From a checkpoint of a small transformer trained on Wikipedia.
Architecture: RMSNorm before each block, rotary positions, untied embeddings.
MLP neurons of a small language model. Each row is named by its layer, matrix (down: output weights) and neuron, and shows model dimensions 400-527. Each number is 128 + 24 x the weight over its row's rms, rounded and kept within 0 to 255. Numbers have three digits each.
A block is one neuron, or neurons of one layer that tend to fire together. After each block is what it responds to, as a language model described it from the Wikipedia text at the highest values.

L2.down64:132111098113122137182138173166122126144118140097152119085151155131160115113151123139138157129079097094139101134128104116137105157109162108116140144170104113157085169103112118150110148126123120120155139118136120107155123118157091090073076147107173118114149129150164116149132154151123140144134150116128126163083130153115142095141087107116136077164163137152130148123127133103135117135133
Responds to: Post-number separators, prepositions. Column separators right after a number in sports, election and stats tables (31 |, 65;), plus prepositions after counted nouns (clubs from, members of, out of).

L2.down1721:122122131150148137106087136092113102153104141094115107139110112127153085146156090150150153109121144140087127102113103100159132122110109105130098119126113152132144156126159173094107138148158101137113125128121135140170111110162140120082144110146087108163102119125185130117125099104113188112135119146145137168124139156113130129101126140116137119097082103139167146088146086093097126112100
Responds to: Main verb after subject. The main verb or first predicate token right after a sentence's subject, often opening a paragraph or section, such as is, has, are, lies, resides.

L5.down343:119154124176101126131125179155156096093082105096111126081173143124188125115113157126125098159143117139103138099108085138155110107115083135164151150154143149117138111176093152158138125141169174140111169124138101113129140147146158164138119097102140138113134163127111159100160152183135135102129113121111145156125129109128113186157129161080133092125150143109121137136116127112128165120145
L5.down1480:127097161160144141143173128104146063117147130090126082113161111179098112128126139114163114118099087144146147097136168102140089161152119121098152142148144134149123153150100130102159124131127148114155138120097159119114129103085117159160116118096106098149117109144107098137187124090142115107103108135106133133113109131107104136105140105154142133159148120103175135150128128142102133137153
L5.down1960:159106156171128114137151146157147121085132140131104137099146116161066113136119079129134144159127112103147123157158086154113108150132156124122114148125140135142089107157126132098105131099099127124125115100152129077101066150102133117155110137083143121102096077131157171113150118169111114139119143100111092154134123160128094130129125147150147099103135113130095153157137115129087136152101
L5.down2020:157145112194171084125115129134148099161115090100110132141096116108109157111165177113155105135144077145106125130128183134136130099123087139127156115160105112165112110144149147183117130092141107087127140135112137131150160138156105162151113147127140151118121146149149121108104116163132151126135116117126135140126171120118111116131133096121127106082175165121158147131104157110126138131125
Responds to: Re-spelled name fragments. Word-piece tokens inside names and numbers being repeated from just before, e.g. the longitude after "°N" in decimal coordinates, or Pon'm'udi, Lyons.

L5.down1316:137132122114146099114129134117141153132121146077161096145092129153137153136101098168119126118114123134100118084124141097130096130142100087138143138146166149130136083146133134120110132138155082189095080120118150091108099111135153137118162135121103161116123117085139129088183124120109098119126141126130084124116128141133111131143138109093125111125126154134154097137111069128098097104086
L5.down1627:072120140107085101120126134146104104123102110126097109141154108178141149104141097100092118157135145128140095140149139121134188114135126118137129153129143121153138131107139130090139118091128113164081160095090123093096138126157115125141140154137126120146135105115107146103110119121123133092106164105144122123139132188146158159083152078141169183126125142098113159153154119120138150100145
L5.down1856:126078081155124174136131133111118118130142137066150119169128143154155113120101137117136113141115124140185130136103134122131122145113122147099094099125150099048153142175099122154131131124113113146098187110121145139133145140064122169124154168081111132106117073158139107142129102126108139143131128127140115132130131139153137120145167123120144118140164142114134131179109137130126068101126
L5.down2056:123117126125130092143137104121142113140134153133137120135141168144147108129118094104135095098133084120131127159113134130124110114130118127185132096112113154125133111107091124102125127139115090160130109121127124104113171162133120138122140112106141146159103099179128128121138121137158146122099142117101134123124134119087108133132098051075103130162141101129124174164150086105120050106129
Responds to: Main verb after subject. Fires on was, is, were right after a sentence's subject, before the predicate, as in "Philip was buried", "He was a"; also "and" joining second verbs.

L6.down264:116149144141130148105127136098143107131133079139166087149137147093114148102152143126109115144131129143165111168131113134119115096123116104134158108160147130154109095104110123128139128121164156154116142150120094130138100135114087146102143154123137144105149155133106147130119125167110160152155133136142168146144133142115119149139143131129113082102125158161152118120123140097123111136111
L6.down495:110117117168149157115145149139144173108103117106151127135142129108108131137155121126144140180100124139085118133169103088157167183136154157143141125119137135120104146148082127124105134132104113118161129121167149136123133142098100099171161118149154093080124130127094096094153100123108095105086098090109114115134083112176146134088082130159130110137174114158118122118121104117122148118112
L6.down564:159114132121141140128135114119112150129145109147136119081136141138144102125094069123150071177125133083100111117119109106139145146155149118130113142093153143135090143128105135130121121152105083116143106127122110115134119152140120124147135099093104085109086140111112106150138115112162047096107098082147136141083098121134093154176125130163129168098120137137127068149126102153101136104099
L6.down603:114113128146138110098121170125099146119097166157165106127130131151147133107130139127084121129147157152121126144150090156134120144133116081128096153094117149155115132117150126120157112090130113132125146168088153111181120111120134148174142135124111113141095157122096116108087142071175142125113144100174155118121114128144121138121126158116150096130159114164139067131134116104148142122104
L6.down951:154164118124142109102153136119171122144073188136082122097146151091113146105115106096114125119109138121146137110109148145138110135138150120127130144164102129158123098133164126120114096185127184161108133127171134125119084148148164147134166117165118178147115113148171128114129098137085098168123100079134135110067162141115163094137154144101121123124150104100144132130138154105118142139098
L6.down1234:114117140161077107122120121108111140124113125124161134146115097126128069143103135126101106146153096147156176138142125127158145101160141124126126123155124140137109140159131134112171100147104097128135134115108132119132161128118170120172151147111116166137146118147108151124127126122112133086160139159146114133170124107141129160110137152157165114138170122154104138143142094149122179087125
L6.down1352:166154095120080134160096141126137128117085096169128129101156120149107074135100117087151113133138131096154162092117089103117133062182161111128128114160160117131140110127140120141125152168108086104131104145151132165107105152116119130159116120163114100130133111118132123106107212110134138170146065130115158125144127114100151100107093101122113123132115114086133103132102146115125131091087
L6.down1430:095134119161160134112142145131103157108106123112128134097104129135105112100131129132120117157141144124096102153133104170146125155123123164148121144112143134136118111135099139137111128125129105132148116087173130109096110171117141118180109112187100119097087141165152151094178137114130078081123087094107151127123127118125135103169100111147160151155103106150133113152144128146105153139151
L6.down1619:162149134164125147105155133123092087131119126103130122120145081113171159088121092153180130126119148099132066137110071111073124136129126140108136111136138127095145121183091102121118147109130128157167118131141085112102136121081125143129135132140176116099147157107095135127109110134133147141075134092099142139130070121153151075137104106107130145102134133182133131123123157120156155152150
L6.down1632:123156181157141118107145157114110133130146094162120155107118083144166136100129130139123151164150135119114085150107110127100111128134146141106126107138133169110119131158117089123104140126182138146137126159121155141135110081082102146136126125143134120111126156116104138123107128116139178134124155123142141141096126123119180087146113127158129154096131118166126095147150135093124166171165
L6.down1643:148140159140149147108140141148079115131149102087132160098127112159138118078123121142125114145087111158125107110112117168128125145168117126094142142133110112083113124139125079106149169143124131141138174159117106098165086111159157160115115160125174098119135153083083119160133127160146179085150145101165129114145120164128117089089150125145107134107085151134125166142138183124159145090154
L6.down1760:127183090127139129153135205166157126124109143114105166103121115153145108141155122088108128148125131111138112150134129139119173135147106116170112104149141165132120136107136157173118155124139140146146128137128101109115102102163152078138151145130120132134128122159171129150158125151126132103107142101082137109088136107124157112132152131095124121095140106094141151102080139124170155101152
L6.down1852:145123133170155151105115127097133163142102100129098091119123152161119162150101091128140111179174132108140139098117138144142122192143145135126131101117129130130091152195120107136111150150145107106156120118132172117124105131086130127141178098138124157109135146121134113084167136138159102111119085077144151130092142092136163130147170139144124140135106128127151107158133145089144097126112
L6.down1977:106143118104145130110171137183131166143161167133117117128115119122146110080144166144123150128112102097145097147125122169091104140152125112133123149129149149164105131156144111127101127103171092137116126138123133170148076132153147110114110118181188127122121161091144137107117087121159138145150161131111132154158125118162116137102141097123111165110134144140086100157103124119108145136120
L6.down2262:193119140147149156123109174126164124122086096142102136170157142115123141115115121126118160133157142115091122135110134138103112126136154166091102137130113114115150122183158079132128102079108113110155130100100135101124127133087141117150173077146151129153126141129103086132140134158082117145093113079106121146109120125143126096101101147089129130145149119138098128133153141095179127108156
L6.down2290:111123135155141139097202127127126112127109153115110096072140112092127093163097112156138110123166158109114094109129107155115142152153128116116120137091147110172127138171106101095102143144105147106165149103154104141110137119096096096120174095177146111103100142158121129105134123127126063073124100101132143164115147136118148100159107134138126144121116124090137117139145100074099130103134
Responds to: Repeated list and table entries. Starts of entries or cells in Wikipedia tables and lists, often number or year fragments (199, 202, 13) or pipe separators in vote tables.

L6.down133:103149095104086115117135109138128109146108093131094130152124077142113110118144110097119113176122116137110124102085139120131134122160133120104139164091133174152135127124180144105119109127127126154105124179148142095127106125136114128103134102145134122123079197115136142106146061178108131150103142121150122094124172155087131126155142160138132120166098101122126124136117148113118127145146
L6.down198:124110155101138151114141115140161110115143122135133113087114079106129087096123113155147137130140104143118122117124133131179142156118096138095103160102157146173126128109095158139100122164153103140097116107124141096126096161126139147120129146129106132131125148113142105155092114133112148145111131110142103108116131146101097163099118142127197113119125131112107157089133142091105137139152
L6.down440:177134170152144183159054142141112123112110107160115062133121108104153108109158120137127113107127131117123145126144132128130118124150109187173131128109149137135109149134126122087118179110117135141149150123124091150148122149108171119137188099098107112090086128136111154121137140147125122095126103140141111159110069083120151119134120160112140157163169152100154105150134126159134155093179
L6.down671:130110156141108111156131123137115148153146147139135152131085160153149132098102100134124111107118124140113120118099128141117069141132186120162115113111145089062139096129157115074105122111128107156075121116136146081133115118118121177137149132126129131099114104122116145130131137133124158118108125153118093170101151122136137076147095102101129083146163174132172110167141084117092082101091
L6.down807:112141115101122132129130078171116141144150152125158185120138157160050142157118172144120114074144098163139156129150124142164133119160130106100123102125104118162109143135118113168188096136150133139123093115114124182144110188151143089148137131133130108131120134104119135111125141117124108132123137121106139126148120141112104094119090092136103157100140153108153128131115123122128144153143
L6.down889:091126146094087137137115103111120125147124111133110120146117092131155076089138124111173167096144138102153149119137139146155138177124073128142134164155120142198140178105129133128109164162109160152145160214167111163150112163147143156156159139113140116120137128118162132136101105090114165140141090093137116111110140144099124137082108121116132111195133149123093088113122108122135157161174
L6.down973:120193118123114131160135097133124162123153090121112122150162104136140129126153120124149168117129113099093167159123133138145150124140130118133096129111125118160134132092141161113159157131086142144099145162157076145135112114087122124112127127101137104115100167098111098091127130126112160133105060146146138128105112118132135143151136152097117110155183088098101147097097107126132075152118
L6.down1107:133120138118127095118124122105113116136112127100139071135107129151143133108068103150074116120119135108135121105117122136122110136121089105128163105116121118124144087121114126118127099088101069112104131104107137079132112126113137170147119148176114132133115133095159146139125091124121126163135148107098102098173133118152091133129152122113116140128097138128159112179162101082079049125084
L6.down1142:126134144121162155144149132120145146157092109159086132113110114115139156113157141167127164131122124104112119112157155139140149130124104110150091111180139121100119122087167127132122140132166132137138104153125126090111134153117120189143135149139140128115123085127092166127160138122115112123098156126128149130099125092140150130157091134151116102121110128107118065131177122165131108083081
L6.down1229:138195135160113096177112120130099161112111115121136103123092108117108102116145128130174101145142182087122108125144136109166130121104106094166117151089077134135162114128145123164138108142113144096141130139119101075138096137119126146144090095142135128123133139136141197119113148140136115127165138114087124124115144094126131111084144117131095152081080154146112129168116120154129144139082
L6.down1371:118115167139142095142138161131157136137135110134120151108137122132125113073139109139102187131106106109145117138111134176121123141077057150129086144111111157138105113147129102111124114146122125129107093125166115168153121136106110067124133154169108153137140112130155091106111155140137143122122133134138180088119162091129142117140149141131172143151143120150095137153146120080131113097124
L6.down1718:155122130158112145100129156112125151151146120129146097116093165116170189156071081138104132143104087144141140173153167129118132114135160105113114133152117141082114102140134132112105095153131112159129096093136151138131146110131134157105122162130103108140150116127164101108112130093158146107130154137113154149117111119127131135101114169158121120118123097124142095166110208160169117151111
L6.down1781:136164143125104109138116079184134144178157101132129089105084122101134100115168136146127113125128141153159162101151142110120150163097145129148165150134136169151128134102144126120109153146099127091158102092185111168105097190160117181136105114114099130124098186103160167135116155132113086106097158148150137163112156126110112151115094134108147139125124150144135136138157100133095118091112
L6.down1874:141161123150117112142098112128154155144134133163131132107147065120099166092103198115162116144122143123102098179103135126148138107162089169154136147166137127128094133143146129111147110155127137157088141108129143124096097133099141118134064094080086140142081119157151141139168116134085130149123134125134122148128150120143151140166136111104108132141107074133111120158107111110114123126160
L6.down1987:105157158172123150144077125081131145108151115127120132110111164130121123096124119119118114100133107122154138144137105110098079138123135097142128150167140096106150116121112123133166151129104167120055146141163095087113112112100143122139140134138082152169147124132074103128130145128104145124169103128122135116135100114131098143109134146147106079144159137116121073129120119152143153100126
L6.down2075:148144097110195107126132123119086084148116168136133127128125159099117140168078125138180100177135111148096137100137145099151115165120153101167146132117144153055136118105153118140168127109097123141138126123168162088114102135135135125139142132167131154132101122148180095133178089128155097117143140054104128107098141101123150125123179142125127153122119155135165123122154142196119137123183
Responds to: Present-tense main verbs. Main verb or auxiliary right after the sentence subject, mostly present-tense is, has, may, as in it is, he is best known, this book is.

L5.down976:163118128123125164177132133139093119120126081134142150130107156129136138176118144194140115091170093093138180132096098160124181104119129134138104127130109114100151146133128111127134125125143108137109129136156109143127114121138138108118164098136118109115144094131144109117122143138152076155137152155141189152125138146139138140099123112102149164176090112117159075127101093115125120086123
L5.down1685:136114120109087165146144150131125106132130086120104153111097111105136115112092111150082117119146122124110122172171136115079116100111122139097109105127128123115090120078130167119149136160159151067129143147174116118116138107180096104120123131114119080078144160131119141065110167136153105123167137162152159129137103143112112075109146115168139153141131120131145140092141117105105112124129
L5.down2123:128139149129148143147122130171079108142118125118125115088080128105145140132176082159173132100153127138098175156163115111086129129070126133135114122144134136100114128124116097083132130151128147047124141144122092132122136140114142120120122104152096116101110144128148082134091141111153090135114110153114136124134144073114116108155107110107123123125085170144153096127137137121122120080119
L5.down2192:128101181123122149115138130143121157115139115119075057122151111159131139108113152142139110124149147103100160142106088058178162124109123132120093108085114124085135127130131139130170149151212137104099127159159142071153135106108124157104148125167126162112091144101107125134143119120117092136139096101132161146131108129131139149121105127147091104099123091140161114157098089119142136126123
Responds to: Place-name completions. Final tokens of place names, mostly the state or country after "City," or the second word of a multiword name (New York, United States, Quezon City, Los Angeles, California).

L2.down232:132112133130144095103156151141104153121115112098112103099131084142107113105134135145098124085119159128128110130129141116151157119147141124150127168146123192168126124185114156185122111132126105114109099150113142151169126088137135130105132079157117181124156120120124115130111098140114156134078192149131152147071085151182086070154126100103113137115097129130136121137122079130136102093093
Responds to: Romance-language word endings. Final word-piece endings of Spanish, Italian and other Romance-style names and titles, such as -o, -a, -ica, -ín, often in lists and tables (Casa, Araújo, Martín).

L6.down92:088102170121090098091133125127103093115124105113112151132140151137149124134097065133141127149131138168114161138097142092160115194139159110110099126112116170149205142141093158125124113150140111146116123100155173138130123136125129099090143084110131113108135176140183111133159150153133081123148095116124130152147128134086112135138133120105107120138119143156133130146093117109130199122126
L6.down102:128111104154162098070146064112136159121117131113124137164115089147164160152121138137107132139123130144141141104133094117148120134147148123149096131160131121155143140118107114108095161075125142133162110087127176088152135095129098106153115118128128095168127079151138120163117153147142120143133135165139143169107137166130107177114103142136138112134138147118159117152123118181161149110104
L6.down279:131100103121131133114145115086123114129113129134152120107108136133102146149106127135177127119131127095124142123131127111127129142132125115145123109107142109139135137102143151120105116107175140113138185124134154121093115126145123093142121166143079134129177121085132151143139146084132116100131118127119142085127143132135158153127133147118090135108108119126100130138126110104090125153179
L6.down280:125114105133146114122144138118148142116124155143111095130098084108156142207109114123113119149158123085142152121116109117096137122125148107152141165100113111099148148133122155158107140132171120110147157136082113144090089133098130131111157135101117102142140109158143153096110126141118134093136116131076108096115153144154166154141120103101106147138137124143160095118145109149135106134117
L6.down488:107115172143148130118141113129137128148154174138135147145142088141159140176104149156154115148099128155130139115076161115110155203137150106150100098114119106149138123143165125137128163131142145135121133143099134144103149108137153136124190128096145089112114098093134156161092103125141136144096105131159137146128121123113118151130141147112142130139142128109165114144109162124089173123163
L6.down489:149122110127122096111149125157109124081109113102140159148082118095122064145128175170128148122164129094094133148147155134099109149146146144137166136137161127113156100094111155119104113156095145119108185140166122106107156163089118121140141120135178158109140129129136163104121076157121131140074150109143137139085131151157117130126126096113137134155179133117109128133118084111148105130131
L6.down777:091138114110086148160105096152139144119131124128088088117104099133153104162135127153141144131157149166130108121121125125084138127079155153126098127196123118101155129120130141083091138134151097100127115133145101103128133131130098144104171138084123163145135059122116119110176113127133148123094136133116124125116144163133102130093097089107133126114099111113138130145111095115096094096132
L6.down1056:109118105102101136109181104114145129171117160104126156112055138143132115120130094114154082152141147138092111133124106126121170146128149116121101114152161142139185098160128102153097151119148159135135166096123166123117150129162080104125123139110180150110139163134126118102114124105139099144151151149125127080112138135171152140117121165116169112100120141130155118103118123135111097125128
L6.down1065:140154108163115136100139136125110202134178116126121142121134098102129120109140167152116152109113138135172154124125115150141149149134145097140106130108099120146115146126139164121104135101117146139130171169099155131142150100081106119094116087109088153161135122129122098121169125159104147145077141111133145099120105164130106118120149126125114127135111107125139133171108132119139154081132
L6.down1126:148094110175144079154065116128152133147129103110140126127149173110120098129091124137125093125149103117112141097128162101130138144131110106120134124106133153152127129144159135107143175154171154116100154167111092129103112134141130135121128148097128130139124118106122139153138135105132147179119106121135135132119064148117137171086130121126120122105147162109169163085166134097136156120123
L6.down1255:122099161149116121149109141132092133127104147144120166166123118113093136117151169106147064111145113067107145108175131064102136101125171136142143100142120095138120113107153122185111140101137166099183180141165116148124162119110165134120121136147142173154145137122156118127115150155115147126135129112146147153148113153116130123155171133134132144139118134151151151116097145105143120126164
L6.down1362:107140109097111140094150123074115120151127123129097118129117142116132139190108148137150130110111155114133157102100157092117134121161141108103134112090128098154150130118139096108088118139107137147174124118112145147123093148134130150110125145107117151146145077120106114134149097160139077154145100110127129135078146122101114135119100127116166173117136073131170120122129102144113141110084
L6.down1729:115134152124094136158114125154110126103125095133107118118138111180115124136164162116105124146112155141112104106140166141102117167130121111107140101141128128122118154094170140131137145127154115137162162090117128124091154115094132114132136153133115143092100062164154103102131131101170144086089160124153153131161137101162121150115165077136146143141128104160176173143148122096115116127201
L6.down1814:122132123108131090108166065124132157145102123103103137127135092136112100158127103153150111144158142085134153051100112113131152141126093122132103153142151118090154115132148124162120143106123141156094162127160129093117117109130172143115160153127146147123073138107117108138116101123125145158130129139162082124110096140175145080105127167170149115126129118144171135128078098152113101146149
L6.down2027:115065083081109143121107114104122121131121146120133118159095103119096148130147143138179139097135137115154168051114147126108151167087166154123169110196169102131175134108128094090122093111131112085078157114180137148113115146131078139109154118092129140134120081144139120127159146132168124137143091139114125166122131147142107148083103117131135149136171144107113135139151112150119127115148
L6.down2164:100129107117158188104064180113084109143131128161123128140133130139120125131150148122105113127149168141135123101132120121102101118138139080142146088133128165078142130107143147068115159130108133137160146099126121112092156113111096141106157132127118146127182102104127101111119102110094131078158112132118131125152133164187135115113136146075119128131122128160115126145084131129151174133132
Responds to: Final piece of names. Word-final subword pieces that finish a split proper name of a place or person, such as Burkina Fas-o, Mad-rid, Hitchc-ock, Pasad-ena.

L6.down29:106108121138105116129149123144131097119125125121095150099150204137154130147118126120120170081114099129148146094133066094120144147114093134132118136129114161132134160153121127129116107152141151165084150109120097119152128152129143121137127108122125093094113131119161116115144125168140165151111128144124132126109138114185083124142154146103095145124141131154114139109084127144151141134126
L6.down305:149091127110132131112106158126136084190131100113099172135113180151106146105127122108148117155082130108113150101079092060142094113156105121110133161117163114140089119149110116146104105094148153136136118141144093120156151134154140078134147157193108116105142104154111132101147120116111089187121135119121117136152145107153098141136169140076084115152145096146149154133135136093135125112138
L6.down312:122141097146147143125109143128130152144103140166113121111144097107167093126149140137102155135116144155170108120107098108109152122139149118120126129101140138146157123150118140124146186171154098116160118084088125131178150176148120179090111120110133110127140143105139145157180115167127120126182110126078158118133147142162125140100130122118136115142135096105114154145117118152139164094117
L6.down575:161108112134107102156129110116159189130135134125137129092140101116128109126120173141152097114139106122133135130106127091158087164121139128166146107113145183122131099113154135121176172142121138116153152172112122073099090158165114102126167125126123134146114091148159119145125129164160117104112082152076146171116165087150142121150148170116142123115114141158154202135145102107141145165136
L6.down725:165116132130140144078130155164111109168119128132119160136094124156096176152157108140144126119129146141149143161119109127146128130148115152142153124084117149137138141136142125146110129076119131099123122129134128098107123134118143133137121109121143118118139119088165169117163145115170094117098093146122096167124154115087100122145107145114144143128124166163114136111094133121122114131127
L6.down787:148075124070122089122113121142140160145129127121153141114094115116106175131148147156151152148128124116127120131115138105173129113139141133195144123131159123147149137149158168127161125195159140131105158172078125104096093160140113107114127139134113130139112172109125166179073157083124099123144118154133172162140134135112122104127109084097137107147090161161154117122168129114139117092101
L6.down801:140095143100100153080100158117137145091085119162122137116100116131111136173119163165143143157148112122122139105129133107141128127144131112149130120126128136134151152146113151138109154162135140104115135133118106140158160132111155168115131124130097121075108131164134161118151127168126145147077111128105162142135161161139070157125141104097110138107138111136157107132094159150140118164102
L6.down924:129177122108141124150091114134123105127120106102185074145168117142091142142153196120092148121121107171160107139138112090137153131098121159108115143128130136101118139144116110158121156152153114169129090163101118144092194163143100131118143144109100108130118128130115113139161168127140145134116120125074151124130113121137129131139145134109114123134110142151137128185099116116072166128117
L6.down1092:128123148142119104113096099115147129151110165122120130087101124123154131104148130133147159134142135107124103130110129109123101103136099152108092137121148123091144131136101173110115147141126165137099132141132117129106104149123127150141165079127129108122128100186134127117195110105121092136111129163112130175147134153094130092140146132087085093110147170124140162132114126150123122085121
L6.down1446:144104119118115138147133157104131109174156126126121108160108140148139090138078154153121140128154141133128163089094095114124125132120151109163121135083102090118131145189142122126096151161142148164112111133136148144114122151070172153106153092125130155110128141121143153157127152139094149148116049156097172110159150134091108115143152095154075095139118126155113119155086085102117110112126
L6.down1585:084116132098113146139093139133102116137158126122111104138112133127143126127110176154117165160109094154125130126109119088155103092147163108150118124095148098135143142123118155096170145142135116111095140146105160136073134106107123113086177103103183124135086183134153123105116105093086115151161130106138148119096117101137103148143119112143134091113135138086120168127140159109104153145118
L6.down1810:138113130116128127126124127103138128092111097117155129114100138074141137083112179133120120138132130155135090186144132130137138098107116119106143151151067105135117115135134122139052175130164137110103090143097162157111132177088081164114149109123133072109131146157112159146130155163160128124115147087105133151082106135142110149123137129149143148137119079123129157095107120112107147147088
L6.down1819:114153146111164122145128128119112122131125122118109091125154158120163099158134114133135141109133078149131139133120155102120126079115125122168100130125135184116123156137139122140119180142112129130152120120100081159147083114116125129098126085114106112102123121144089128141163125187083151114148093157128149109109123137122148134100092170132139103141107106134115118127111115104110138119133
L6.down1866:144151166087104144162138121106144106103144122094094099120119126083135125104170134120146127094189123181145126134090103134084106136130116133160106112110171121110124134144137149101141140133092141078145108109172144131094090147120120123112153114144120118138118176174126127124181174126088144148126087152117138080087086146107167086148145105108126109129114126124152128151166124095143142099150
L6.down2011:090123107089111145164127130149144083114129163124132144090124128120133117100119165100135145134129168126157135167144093134138132144125158103093129168109109114088176135134161152108166141135102098127146139137138129128103120109138126123157107136087116146126151143098159093167138152126121096104151115144088179104107120128118073163146093105130134126148120118108181155113114132109152113145100
L6.down2039:128156106138108190106085152141125149135146141097076111090108123111099152094109112166168080141134119151140144131154085138176119123173137147109115141130161145123163205132115136116127128152142101172169117190137106115099124114112102153123120099085121171096144148113124094124181110073137105109103135141163119160136166089105117137118162105133091101148116148090111134142134148109166154153131
Responds to: Acronym interior letters. Middle or later capital letters inside all-caps acronyms and abbreviations, often in parentheses after the spelled-out name, such as IAS(B), A(L)DE, C(C)P.

L2.down854:108113147114151150126085140161125127123136133135125158130146142122129134117162161135112130115122102155096131152156102097166156109123154164103109105123141132143133116159154160128113119168095097109088139140132125128123133156088124110136190105088137106101109141125111136159118183132107114182125157105131156114105126101112101160086085092163109121157124114138109132136112134131136094148076
Responds to: Mid-acronym capital letters. Capital letters after the first letter of an acronym, often in parentheses after the spelled-out name, e.g. AI(E), BL(K), B(E)H, FI(PS), A(E)ST.

L5.down411:139157105100150111125121167128135110134118094135169152112147123086133162090114173086106103159128114127135106201121109116121132129109133171108098143138153076150105149145099096142091157147113128105133099151109172110116138176104063155115132104114144068110128139128105144144124152133143169140112138089123143129091108124161132143132148135150149136153116069146103138120103120128124163106120
L5.down685:148116125142160120140132136135113128155133128107143090113136098131114180109132136106144115129131114119137138135105121152140116124102096172114125119131148128113117105139127097140126136155107120117140098136145128134139147159133134114148143161115117087109156061132139124091175120133168129133121122139133145131152151089154128118111149140147121104148137127147126127161136079123121117148142
L5.down1180:096115092135128147104155131134152089114084143142105127092101141106109156117146115149153143096111115118098116127108120131132124105155129112159132128173100122117136128144147140132153136108137148120139120093102112116138119086109113105109132110093109140143146096107139127115131120131130130092176134128135142126135130131098151136133152109136108115119148121134111131130119170119085156124122
L5.down1467:122128142100084118087134119126106127057126120127143120097130129130153159111140121125091163109104126147085123109105105144145142119147182114144126122129112110119107139080105115103095148169136147109127183149123156159142165112081136119099125115142126112145173120136115137120155152154116155144069155114121134132091134151159101149138130133088150129094133147148144139158113130136083178119152
Responds to: Acronym middles and breaks. Fires on middle letters of parenthesized acronyms after spelled-out organization names, such as S(AR)S and A(L)DE, and on paragraph-ending line breaks.